Weights of a small transformer language model: RMSNorm before each block.
MLP neurons of a small language model. Each row is named by its layer, matrix (up: input weights) and neuron, and shows model dimensions 208-335. Each number is 128 + 32 x the weight over its row's rms, rounded and kept within 0 to 255. Numbers have three digits each.
After each neuron's rows, "fires after" lists the tokens most often just before its 100 highest values on Wikipedia text that the model never trained on.

L4.up1383:112080102122081026136138175145141132121115118171118123138140140132152149094158141133109170155085179150163113135110128122165178171061162122110102057204119150175046128140064092099144180143170122154168162089159155090144116120161109106065130115136166143092128141151124109118163078173100154152134124131100145154170111181107173118133131099095123089131169102155134111120128123067162100169192
fires after: "\n", ",", "),", " is"

L4.up461:134177070095116124133123146166133126152121115203126164136164162084110112125121129116118056137159153092118139214101176073166115137116131148122081129173140111134129151139147110094102102128136090121143117076170102179150134132153099158112112107143201112094131129157085192071072075143076110156079131177075093123181093125046119172144220066111124135133120116124090133134151212138125129131157
fires after: "s", " ", "p", " S", " p", " re"

L4.up319:100153089106122123135102058196132192143173071075122147104168129102107142166156150134148139137161132125186097171143136149127118123134156179125153118144167172056123165137121138126132147136118161149139134103145143126173134122108090152120124127176171069149193127113155149065111182182177113149068167147116110194136128134087162139119171120115153147146130135166138072137104131146168159149166
fires after: "s", "al", "ur", "t", "st"

L5.up1414:137135097069123085112178178110114134097117099139126072149115147183132156188115121094137147125132155112202101095073115174126139116136140168119145120163121081144176170117088101188108177155092145089181185139146112120131076179130095093101148102103166086153097144167080119144098123113156141141177116111132061097148118084100058132153108127068121099162104139123077139082071172144180119110143
fires after: " re", " T", " p", "ad", "t", " ch"

L15.up522:135173130102154125193080072164151140089141128156131167138178118114113093165108072158072155143129130123074141137157137094126149183151078139140144130104178083145115176162039115152097138088134065098127155092135148067153175046126099154108107173110127089146122152124135132072101131157145153151112108165120110097153053167112142146079144130114153136128102120122151120154136152148146187141151
fires after: " ", " a"

L4.up1256:075150141157165110129130175102124146129134142144058128187127163088086132167133104128129127123143175146132106104108070087104096164174127155096064161107123187151094142173128102077128120151055132174076135133149121173178155088131094143143108169106136130120152159122123102096126099135086096129039119118152084100160042160086093128127122129184112171160102136130140124137121092138087177086096
fires after: "vi", "un", "li", "en", "leg", " su"

L4.up501:116150155145127108143133091134099166115121161179129100110117162178168100150165099138129130114135140093106133159147120079113103103100158170138179082128101134072168143110182129126146073171099130151134200173167093119174045143127102137172152116095140132105141097160077152126161178182117135127099163119102185121141089114097096116144146117118113118120080100126134163141120151131121147153095
fires after: "s", "n", "as", "on", "lic", "ric"

L15.up1026:068140115132141169117163146091087093106130115122156134096191138140088204134094153132170082083099154108071128125121161111045104092121130134081151172152175122186118119129120150097069125124138108105125166147169112166105076181137134122125153158124165146096121119148153186126113138108135112161123083166088077141116133092116115158114104164124149124172107159138163145082120179165096087121117
fires after: " ", " |", "-", "==", " to"

L5.up1221:128089084095115125162102122131044075139090119111119104155157121147050165174160119071194127149161142109129104075113149119135125157160096189119111120128122239131034158139127146080167171114117153133123146134120139160140124120083119120111140139088122112168103153155158111159087141136177099131149141078137156111133102146051194141139099133175145129129145191120133142164027192109082043079157
fires after: "n", "d", "er", "s", "fin", "st"

L5.up253:090123157145088191099128124174081150104087114136128106142107054130103068149064125121137141064113132111116135092127130149130157163124100090121131113080121066096095177086147170139079163186152135030105122132143126149120127124105119205089126161123133119138071114165119087153154168199165120147153117121027116137119115173117152141079155120188126076110149078111123088075131124168138134103131
fires after: " G", "le", "al", " g", "G"

L4.up1089:064132098030052075104083082141111143127124132115131120120166145087125089162116117150149170119065100193080121183126103103143118190100093133162132165160147130132110150157106080173130162181128148119149177154145133153170113128177108132136152160127124119132157104086143153131120104184124128166097111113095088124134115102034128193096152101152126118171154114159100113111091131071140080141167
fires after: " in", " Mi", " Win", " La", " Man"

L4.up339:108129065093096132149108165083104134104108131147118122118171097086113109165139124189151176144104123125117126084127182137052130157123109183165088150144125093106082143109145188131133203169059182160090178124157155155123147066081130188108120162088122173180151135164133166136091140154165115150118108110077112123113097163063137130155105108139191117119155116135123102129167204164127118111153
fires after: "n", "d", "le", "right", " R"

L15.up1421:083079188123112084100165110088118117093148107124196163158116136113125119144154096152153137074052145140119110117138168148111110091150068116114124174147109131140144123101152134081138176112111086123152190108164111114132112168165147150068136161094102169085131133171092119194165111158138129166103070110102072112209066112093158147109137076105150141130144130105076085122082159171142103101171
fires after: "\n", " on", ",", "On", " On", "."

L4.up651:170139148076072085121126180186112060105124134177129150086166154178131132146112113126227107119098195107207127169096156169161180194121150093053079143208143076166079149185085101146149157125106115112090144127148117164128112191117147072120129123108133096156084092153098112141151093132077129163152114092154112108209157102070092136140105147061156110119150110147095130127174105065139056109143
fires after: "|", " |", "-", " ", " of", " re"

L5.up1529:138175102139172175144139143148133103144103101128125154195132172125105103132117108170225142181174153171131104112145167140081181126207128129144126139142131165141148135168154143044083102107097167123142095146142104117184174086169171159138104189117081140191147129132125089081085137141136103159118137158146150145149106143130120148143133104125109166163176114139134137151109153073137150118142
fires after: "st", "er", " d", "est", " list", " Port"

L15.up601:118106113148072044189133159094104147151104139128139139186140151042127124111142066133095114113151124170170151184110098162140121175117124129132135165118127154094109127138104125044172118126080128115141146075209064087146074158143198130136143089143132154147149104175108152105074095142102133164178118144135117106154137108087101196120116078104113134095175130166174155113124145150197094113152
fires after: "\n"

L15.up721:115088176150135179157163151132069133070188126118113150064070107083155092168137108140160090110123136207152111110098120137147151156080106134073144095191192120178161113126111099132121148122175126092143190212221091113167190137159152175177142140029128139151100109145158132147162169116183128136158155083152100112148151133106174124147128140159153121141132145119101083151090127192137099154203
fires after: " |", "ot", "Release", " ", "id"

L5.up41:099166086100084147188090162147140157128135136157166153111132123097122192073134159149185146111146110168127102134136141098147112138095104164127153115132121115127109133069111174123133145110094177108070071121156117130187079135156115157121166129159139154101188200086121147145117183130114120116116140133105200171140135162151112151122162230078147093170138089138131090162147147105151134121159
fires after: "s", "ing", " ", "t"

L5.up29:174141085122093113173176187100134084116164130191157151111090186131108128052144149084153161121103139103167135117115124131172132180108115137135100118113117117121185144066121130090074171116130162110163159152170116123170056145104156101149117158142176127132112092128118149108134108119099133149148074114122135188181123079114107154146142066106101096175111144119100157175115120094178112187102
fires after: " ", "n", "im", "equ"

L4.up1405:150153136103121134189150123143169143073112119179104174146156127126130125160121100112139130172164160160127122148098153086139185155148150186085121175113096056125101140117142176166115141132113053122109141105137073091126192103116088107047071124141138096069135185152102101135088093112120108156143120074115087090195095148124074171093131113126145151128151138155127121174105154154146119165137
fires after: " ", "s", "A"

L5.up512:056133109098150154143097093162133094121080127172126081132186134151086145180147119097111095110133148214102135128087160084120096163095121127037133083183158130130166186181178104118156143141089128111180114144182155147182084114063135128152162161104152114129153088113157162193107178193145120142079169138132099113109126137109176139084160104108114065118093101088081146083115140120156120142140
fires after: "in", " In", " Ra", "er", "an", "s"

L5.up31:154132116074138112148144098117150143129130095202094177148106087129155115100176124159112121122171168095149130156148182135111153106123132092107138161093129118157143164141094159071131164212077071124132190113159063101137141103088100176094075131114167169065138138106157141115146098093121104148088102113094147139133074104147096152152155195101163154129102143151090109149131145168148135097148
fires after: " ", "v", " D"

L15.up466:164153100144103166127105127090091066104143102158086116199109118068158116109114077180126135103137141136171111124121135094096158133160129121054139164207125137173136123162112133125131135108154110105116129146109194194139099149087127063143158146113145163129110106101186152111162108101087085174149088118116099210139082166114083112106122111195154118097104140097135115107106156153077156166093
fires after: " ", " re", "|", "'"

L4.up384:083132143123102092150120153187062134086098056170168201163207180144065166155139108122169161112181138117145069174146112121095092128129172183113112142154181143129138144103157171119200131193134068121106142130101100141125082086100112145142150180105209081137157138142128079083112159153097120128092111179133166121109122135109078103167167179099137106111096143125152091128166188128134190133099
fires after: "s", "al", "sa", "as", "a"

L4.up258:126158120087164154187074122111105092065136151118140124163163159138082124146149137119106117085093161128123071103140198117134195160108148180103149151101167168077142190106151130130115164171128119146136101137121115144126110127158114161090124095145106101147093086197161140192164106126121129157116109111073194121160156205120040135131144091162120123071116110092087063135137184114093119112118
fires after: "s", "re", " re", "c", "d"

L4.up993:121140154091119138138102157157143070076176130124191093107133149100088145150121139134130131119041153104122109119104107148114042121179133086078122174135147121151102130073187158120132154149105128085079130135161166179129177107115095142183149111102118112187064172139188151166103081122077066161063130048145067067158112142069135119073141057101135120130117150108113154090123143063139126137146
fires after: "ge", "if", "re", " lo", "ur", "er"

L4.up788:168081146084113125134137187117198146081140129079120109115077154140160155181178122097148104102100177133137134100100161166129134157096106135130176126105122153139164226108113135128120070111121120150196135139175054117119138124137075153133116166152122107075090156138154070109159121173109161159122117106117142134206167081133134190120127153087143113145096133131066140126077189107124117112119
fires after: " T", " I", " S", "us", "y"

L5.up394:156122180158131126115088141177116166092108124084094097183206140102147096168134086143106100121169142147135142089056147117098082165151094130090075075175133141140078119139164096081206119139061124128076112147133124166155127194160086148107098147073116121179119119122164134159061077120154092146077146103114146076138155141127116130071136152113157119111144104075156120158137133150108142094122
fires after: "re", "la", " F", "er", "ri", " C"

L4.up481:123137150107168123150155138155172156117153145096113089132183124177127108124160121140171086071140180158148109123103184173139133121090108160152132076152099165152120139168116132176128128093125142149192156085175119112186150094146163101128139186134117207148135071160136128142093118191148129149110159142114202110171159174121135178099168117100140143135114136166141091073123164119102094129136
fires after: "al", " Al", "air", " Air", " All", "id"

L5.up1436:162183144123166091130126157101149174089162120071077148125175122162086124168162142122169091112089186147093113080145122135150126144106089137083139160071159145139128170156139141144154148090110161147125139108141109136142107105168118181151165213081127125137091106110082097149081166133172113158131155166162186150125134187124129177137154170098127112113150116147071065115163126124126094114179
fires after: " dis", "al", "amp", " or", " Al", "tin"

L5.up678:124125144085087116134143148106129105075065119161113140124096114092161142175127096154091086111109147117137138130103184187099132134088129111120144109204089137139131183179086087197107133102055099153162181124204117118154105198105108148115106090122142113146100187132124068187135097079141175158138147140122126199179107109123109164139094092105091136130116141117159103061175181155123126120166
fires after: " ", " dis", " con", "==", " was", " re"

L4.up487:131122149039144070115134143121069131076161083097174190161121111163087145118154129143121104141067132089109103148103149144135175124201126140110143180130140132181079175128120117143119198199135174140087163111119137150101169140088090170107121146043117121159069192112204103139119127112121131145052090149051100172121127171088118124105168100148156129166142129086149085120085130158145119136204
fires after: "ro", "ur", "re", "ra", " Bro", " Bra"

L4.up1274:112203065110094145099071144135113167149174101193131173113113131122087153054135099116171185152126096131144111152178130101139140093125120157149116065113234110089151162137145150120122086110107071097088149108136085146194106078127153185108178162150195093113146125165127180082087091118056103129137110184090148175126129132141114145152168154152174155182146210141137075196175152081175135138097
fires after: "s", "t", "l"

L5.up525:177082199088133157148139130114071138097124110172152124116103125142158135135141093094105049110160141144171150110108100174121132193127170067098174112155141080099110165139145088116092108117102133090121160142156153140141072167132047183097166153112153059162063167150141056116115141116117137143102148083103083091173111163071067127115171096125120165137092115167118142110133194098107116113139
fires after: " |", "re", " re", " ex", " Re"

L5.up413:086127073124134145105127063126145152101144141116137177061131145077130094084120120164140139114123131107067090122167121124108085099125052148046114225123174194103137142179102127133103087109133085102142188163170087084149116091158119147156156190129177145093077102095167192129142154120093114152134049090162198191114080078105106164153120087152139104134078151055110104113142158147158167166112
fires after: " ", "n", " f", "et", "f"

L5.up903:142074074103146136168085152206150151140132140110120141127094163043114091131161132100117093098135113057107118112138172145160100159102113141065136131135098145117110116113125172122136110186127126148117153098139095164120159117152070085157145151150117172186127109189120164096067108207112133130086128129068168111167187133132112132145154125117169071128156071108109176142114093099128113129129
fires after: " the", " S", " Ro", " The", "S"

L5.up827:164160100098093114164060152133147108095163144169126155069164167119057106192127107057183137128089149187099090087118210087142094173164120201065087129138137096128129160141173179127150087069129152135116168177162092086134107120097093179059157162069141121150143172183140108121075118148103110147139086081110139124142148127122071161072154135069114098176126047135104073122124184122174117113086
fires after: "s", "d", " War", "r"

L5.up1447:110136138078054052143102156154123072083149138164153156077147048107100153147160107054189114156043121139093109142132141082122109123133042103106102135104157152165093145090149128158106145133167112086108122110145171117123134133157151101174136109111153073072121134147146160150114107146069129166107170171162118139119120211113128200106215129107131114174161149118095116153130097086149109177153
fires after: " Me", " me", "ne", "s", " Man", "u"

L4.up444:166131170038153047133126169124114102075104129162167156154157133133112134135159115085146108124137138124057069099104108099108109159138064144089148125124080161144134104140091137146145132144043090150128149128133079117167114110161128111107095121100123116102138166193154109132106132115131114157081114097155136099186150107061084222124202146117125082100110155149147088147167143130126044184105
fires after: "s", " to", " W", " S", " St"

L5.up450:062133115092081073141080050123150063117134129147104107150157178158066131125162111103110120128109147074126119151124174104089167206123108168121092146086162070185133169160076199097141139122074144048167124113117091110149092066078120118119131166031149138080087127147110147120169115087114100157156121089087166148194076172102178187092134147084101121117118139127119102106106177127187056112137
fires after: " st", " ", " d", " St", "t"

L4.up744:167106176116106153163107156076107177114111088159137141090140086110136092161141103103170090127136123134120122143117153103091098126099181138113093045144158122110143141135122074078148150111152153139131140122125144225129099085137097224089096148083103121166104063109121163135103100123076116145086170167181141107123163148076141144130122142070138134121146162104082128102157152148128092154125
fires after: "s", " cl", "er", " T", "x", " Sp"

L5.up784:181169153081104149154156120190117122132120089137118142122157124123158102173138089070109119057094139137159134154117176136161147134186166154090147165172095091116108144100148095180132122156168093117052144172111151093093127212155116117132142141139112064167128145133143123106120142127148131141111098117103088128156122124145072130139097128123168115115080078116164180203146176129111074154196
fires after: " de", "w", "le", " De", " we"

L4.up25:118117155074145114111086111140091114053172088085157134183132152121142144106099110164139226097131146068165114097154122166138128122086114114076180123129167135167139154151143148095152139145126113192107123063143172088155120108135145148112069134145162109179122105132138101087076146173180114162082113119123099060172135167079048145100145127096162074121117130126087107138102119112178151122138
fires after: "la", "ro", "lo", "ed"

L5.up326:172171083102175145157148088088122087115053053172171119187145158113137172143124108107130104125145139166141100169131168093091182114158144200144119056147089156123155176105150083031091125093106076054124140125124137124147091080079095149077114143127162146132133203167111119120140110099105123138152142119127137099185096132116079157093163134117181175109151123158085123157112191105089073101107
fires after: " d", "D", " L", "s", "S"

L5.up398:102092113088133103132089076148093153111120122134085122115142159181094135126147130181227125184169139166149058164154151074123115157197108156147109146108147173131130146115136151121081094138114072119120153177137136148147089095153135101160116158086141149111123085112170170169118097103089142158129078094109226193164120117140120094144121114122143166131155111153140066153140104123124095151065
fires after: " ", "s", ",", "et", " S", " years"

L15.up1148:087134137102148070110066099141104068061135136158124152128199169136131113120144112156148121166189144115174112125134117109122139142109078153138114110170167100168091139112150139075185104151145083126147180081110158138166147102093121073126129135085131070091121112138119128120137110130090137147066080098145142175171136193056153139154187182104165082159182092194128082125150089124095125109148
fires after: " ", ",", " was", "s", " is"

L4.up238:131103130113096110148177145138162101087162159150131093068141124130153134177158115126216153148099095150102157096162164074118130142100107151107108133093138128100145109150062088146178114124087080108135199140170096124147094184150187101140056163145122109117089106152107174126166156132102159156099167110147196112107073109123164201154111104137179119075142121159166092165165087080125084113139
fires after: " ", "n", " d", "E", " N", "l"

L4.up1513:148103128094133132154143135088125083056144069094162193107117113114142104140168124095163219149133094138095054123132184107104116189140146145073123116112177144100167167070127116079106160119145161121140146121150145134120107121083114160097078169134133133173134133109154116078139107105083111159118121095156112222117106089134120139118155128082176118112156114139095113151128175146171116151161
fires after: "s", "t", "app", " T", " re"

L5.up1412:165105167122104108133077194180144131129118110097125106110080191165133099121115134125086105130132127136095147099119139197172099130103097149070145104104139157117122144100098160154164131167155114170138119086162081179116154156118096154159096117097162064153127165126123147112162096141059146166128116156088125114150144152122155170138156118159127118125153127150094123182128106069163131128105
fires after: " So", " S", " I", " O", " Ro", " con"

L5.up884:098088162113094087135070090127139132115135136090170146111112099085171154103125127153118171093069131127086131130107063192140079098068067145097132130113142108124157153162126139068141198156130129155150173101151127157151117109137109122122122175110184174135142097126108158114088148209166131150084114145113090134143108100059173163091162160121169104140152110142111163099120147100150143132167
fires after: " La", " San", "ta", " On", "On", " on"

L4.up1195:105136168109090132146193110153115119115145117135146127095121136070058144154143101112169168123135170124165102171163064133152086069086169093150114124161143170138126143100075103096111137155133174094087137129173149196156138175173099096080077193090110112157096125114144173086097126135143123139111090153120127150140132111107126132173076114129122150150136180142139105146075076097142095133214
fires after: " the", "o", "lo", "U", " U", "e"

L5.up457:088121164098165103148102143084088127038133141083179129198167143148141100122157136050115165106115145112134132136091126131135130196134064085091164127104134144095105149082163198064160141195098083121087149181146136176108152115079135196132122151129145117155069144158166117108076151159169117152067147117042122138136085124127091115084187122131127103122091131056135067123112134079096141114161
fires after: "re", "in", "ur", " Li", " Qu", " F"

L4.up95:142104093055061080143070135155140088115099118073144131127139128137163111128149155131117126105126135104153138151126214153161174131120091136103150140142158148201155157104080203125141148161027126122160149075165107158139138121105109085140149174115128130119118113131092127119101095118110115150088103117160085148169067143108121252106120137139119086119111143106092095105137130122132076148107
fires after: " Ba", "ba", " c", " a", " ", " F"

L5.up196:111181150132117105167122134200122116121111115194098122106141105124108072102102097100100087071066088104115109078117224101132105101154078143087166189122105108100133179069196145210105162187105186049118131153127163162120157140091179135085121136149100098116111096149180091168092122127188093155118125120080112106169138134114182157080131142200169074118152157086099118126156176134170121123115
fires after: "le", "re", "ce"

L4.up1317:133145088060147108194119149178066099095098127186178136161160130153120145053181110114114091134105122094156105131119122106168145172112092142154151121134126142134158136111130175101142121149160056128165155141146087111169119129157123119138133174129126149126105107119114115089116088100096118146068071101083179163175101116085067156091167122105219093150102090106064115119178127145139094144150
fires after: " ", "ef", " for"

L5.up886:134108143110079125102088145161121128137131076103159179100147127091153163133142113132141140065117116139153126115124136093136093118129174180104141132126156159098131112165136133087154165073148163114179126114162105107140092145083128171058094125124155108150135190119151123161097094122161117155050119134121108154159157121098160154104147099082182137119119075162024101125114150128171156126158
fires after: " on", "On", " On", "ur"

L5.up1296:109120131066110193083165150125120114095165109066121101148141152137129188144133131140151137050143166098192134124078138160164114088050158122161152126127149180082125194218144150089127109110121119102147126095168131128157098077130146191031168183122142126134108185182116091100120167215178118133031107064119143136131158130145148160140127136128138122144086073147138111125061153152148136110159
fires after: "vol", "al", "ul", "ar", "or", "er"

L4.up1350:077108143051172113095114061163099151098175111062174133134097115125176176165120109105151139086137109149139121151123088203163129125142076093090142175142202180175098158173078153092151109145105102086107123150148143153152138132142103125125123185089139112128122170157164083082113097125130119139114096146110156157118120146073124137053132158133168166155145184122174083092100073144111084155175
fires after: "o", " Bo", " U", "po", " bo"

L4.up233:175173114116096106157184160127080096099183121104158141101100079145140208138130093125158069143082190098145132146134129118121168139087127089154128085120180078181066143084144088128155173139164147136160157122128143125161118150106166131142162136088159062124104148137124123151088130155121142163129111131138125109142151146113098170110147163118183066147170136181127093076130150157137130129144
fires after: " Me", " La", " me", " be", "-", " Bo"

L5.up799:144090135163083079154111116092099086143180095170097134123156124099069120150120117110174141166151153172169133117185177075058113147199124157156085126087110140125135133136168144115071126145083092093125133179133120162133100165093153107077145159111151116124153117170142170139158168149123124128111205124126115097132085149143141151130070110157110162172104124153137098135108178127151123131103
fires after: "v", "t", "st", "m", "er", "y"

L16.up123:155152120114118079130100158135128130104093118142177109147159162091122171082174180134150172092134157102165139113132166077133117098094098163077115094145097104147126128133119095113146134110088138125168137044146120092131102123132115124167084126123185079118110129152126132116100082131157124145133123136138103179136104154070107207147103154099134149147165112135094068114121177141150129095152
fires after: " ", " |", "-", "s"

L5.up1266:100122136128152099106083087169132142070146092099138165154144145139109096160119096183123164133142102161078131212169167113100105162108113115140103156165166191132113174170155130090161165104149126158088178094151115186151188111072131195061132179119166088163129123086210131165145119097127101144037124166145093170139113158111124159084136187137120158159156154153089097087074097113089145156156
fires after: " La", " la", "ur", "In", "s", " in"

L4.up379:079064196119150122138075169140086076083114140181118123136114147178079160147173088152132054083168132144106095120161080194137180161082160106145109081137122168107102157103140112072170168174115116146145172159146165164185100130103124184122120120114140106126147101141164123200118176142088133143099129153102136108130161139077152141108182097132102148093123094138041097110147099101064064181123
fires after: "s", " In", " Al", " Sp", "D", " in"

L4.up547:121207142110155180127121160153106122094049115119148135169168154092137152115091113133101074077155150173104110177118184138089135110120157126109082185165124149141090177072176152165099165132136134060153093131177120180162143135088121207108140161098081147117077175103132136096072101109123109145075166130099164094184150138054163122033112182112164141179079160113144099082126194150127085092166
fires after: " St", "re", "e", " st", " L"

L15.up776:070171117091150104092045105095098148069111091129101154107143157124140196091164103107139149116142140091170096170188131057161167113137116140154056100156182115197104143098105095122125111202079134115157169145132105147146068153158164096134170129143152079097157080138115175155088105154157108184098050167131158100190140160128115123139198166146157095173124111163090124148167115151069102123165
fires after: " the", " to", " and", ",", " an"

L4.up568:143158092064131116133162147127177160136108062112081141133193075124133172125087100130218147097140141103115126113150153103143153097155179109149163126129132129094149158146090125157198117083121154150129114125136120116137119078137099091082152101128180100157098145167096074119141169170189141146145142141138109156143159147129074158112082111087148109129075080128163083107118123122211151155132
fires after: " co", " Cor", "or", "al", " c", "ana"

L15.up752:079137063119109112111144196114073054106068158126123113107148165092137134124116107094068138092117163135124095096106181112120107125124103097065161123165159130151174113076096148109116123107109145083109207137140139170118169208135142132114108144108155172141174095122147166186096126120163092168136150099165139133111129145104155157136111175132149140165135177071094182193123128178092171139154
fires after: " ", " |", " V", " Total"

L4.up971:145138150136070158100113090194122135114089104131131164166180094074102171097154111107122152097148190095116140151090112129115134152096078071140141170101147159131127145147120122118108128138122156056065151084160107196083156184126081150123118167093154198128145133113172151092067117126118117128129093139105133119107145159113167161067156139121167125140122193125167123122175118117127092130113
fires after: "e", "re", "le", " Le", " Po"

L5.up1275:099111135113161122121098098182085114100200081092139092157170143097125100137153131134166143132134142132128127078096125161143120126109077102084098123205163109108122134120195141057155183223109143097082119103128136143111125145141193112169133124090131087236115132137209134159090170141128099166108069118118110128137166134085141148121157155110142089179132125122162157055086145116101145181154
fires after: " La", "ra", "tra", "la", "re", "ro"

L4.up1506:176106095160092087120131138109138080130146110145102195115103133146165176129122083052208100156093140182153117159096122081081136145169147104148084107076153131100046116108173128162118140128132092119117135195123113098098140201107138091112174107110162116146114157138086149110126167131138143141148128127147103175123153225157132151128077137148140157124132088116091146085142113102144129156108
fires after: "y", "ch", " p", " P", "hy", "t"

L5.up1207:063189121124145112174125106081056152115135103097109108155116141137093142122149119131169148123135148178110139122078099169111117169224127133099153091093100123132099145112092066119138168112101108135164140104175078117179151123080128091092113118145160115098138154104109047122116129176150126166068089158159070144151100138123105138107135166175155126188140093089175155135105122160120182125153
fires after: " Su", "vi", "va", " su", "st"

L5.up104:159088133087078135106107117165116101091085123192113095153190130123113117091144130117165179104082158106164118101125174072137134121146119163069120111132149121093145170104082132115116169168070127062123126151129134117094122103111096048114058138077106123125089147147133161118134158170079140144092112109177136202140111164148078149192174134133134084121154094157165079109198130136137049133129
fires after: " ", " d", " g", " were", "h", "s"

L15.up455:109180147122082159113190092117128073134162127133167163109139095063102110179141064105122120123122120119135128110145110122124133213134083174072101103201082103108102138135128139132122128155127146143171146159103108151153122141085148105121107128126179164142122085176173189145082181094095082132113107093093119145085030186061104128093217088168125049142100120094161174136110159131102126133115
fires after: " |", ")", " ", " re"

L5.up1360:165096138075113122097153155154141114102115121173193120110119145095142154114128114147096126124094116129146123113052107187122104124118152087080184137103134095147151160107099163149204200163123082091138151142161143116093132140139076167126143146111127088121072170139151142129190124127170144149137123104099078123198115091114111133126074098113143140203063127097109111075161191163153151108184
fires after: " ", " |", " P", "va", " p", " re"

L4.up1401:144099139063103103128107173165101109099106126175174114094145139158136157183100109122141055148139116090131115127059115133199189131090154125111158123157134155129120167095117141130211098205109017102176153093150113081124082117160080089112137167118123086159092112128152108103092082159186139155139184085107159078179139086092103162092113144145134087173084112109116117137070125131128087113150
fires after: " ", " N", "N", " No", " for", "S"

L4.up1354:119127155137062101096091173129124108115094108178097156148191112069055182114127076160139125100137139093154155199204152118149165071130130128157101088146150108137117168170123112069130131103125145146144118104140084165153101165119127133125106133133144083094095102148111144100039046153096110148086110190130143111147130085057173150149164125102195125144153157157067119150180094127102057109146
fires after: " in", " In", " along", "s", " out"

L15.up1239:061122135120082113205120158106116101137087088124079101146179136078086104145106153133117097112128137144133140144117112114133094174083069147160108131135169112158086117129114146188160114142158142120141180058162109149125054122181095120167100118178171116166094158146162131094098096158068164172129068148086196154141122138100134148129174105144192104159159165025175129118107154153104075164179
fires after: "\n", ")."

L5.up1081:147155147110113108085109116126083089090171153090085150089121117147137124105094106106148135061137164076168092158141232107133120143103100094075086112144123138156170150101157090077152095177098120141100119143134141135137113146113125108155194091165166085131116089148106129095154101134086102129152094086154097122227111141111095163130131116111154102134148139146122106137122142138226066182105
fires after: " ", " c", "i", "0", " of"

L5.up618:145110093085099129189145123194104105037105129092151093115211159143146211151164117113165130139183170143159100138170153085143190156081111133105137154146111093109116149131099154131116153159103078109105154140124097147141166117130129130135094176124157127089132194128115099118083197154145132138106116148141088093113166165101106140062152090039125096164112107127158036122140125084170153124086
fires after: " on", " Pa", " Ma", " so", " Sa"

L15.up246:074169101081121125136078109104158119127149139081147214111156187069087148100116130144191163124140158110158123126111201149144109139110068130136133132129196111121147162077105183125191160135114113122153127091107139154149129171155153165135114154134124128101101074154145132150075161158151139146098078132120188189150149100097152116172124179137190116218190089088127161139146195141088122114130
fires after: " the", " of", " in", " an", " his", ","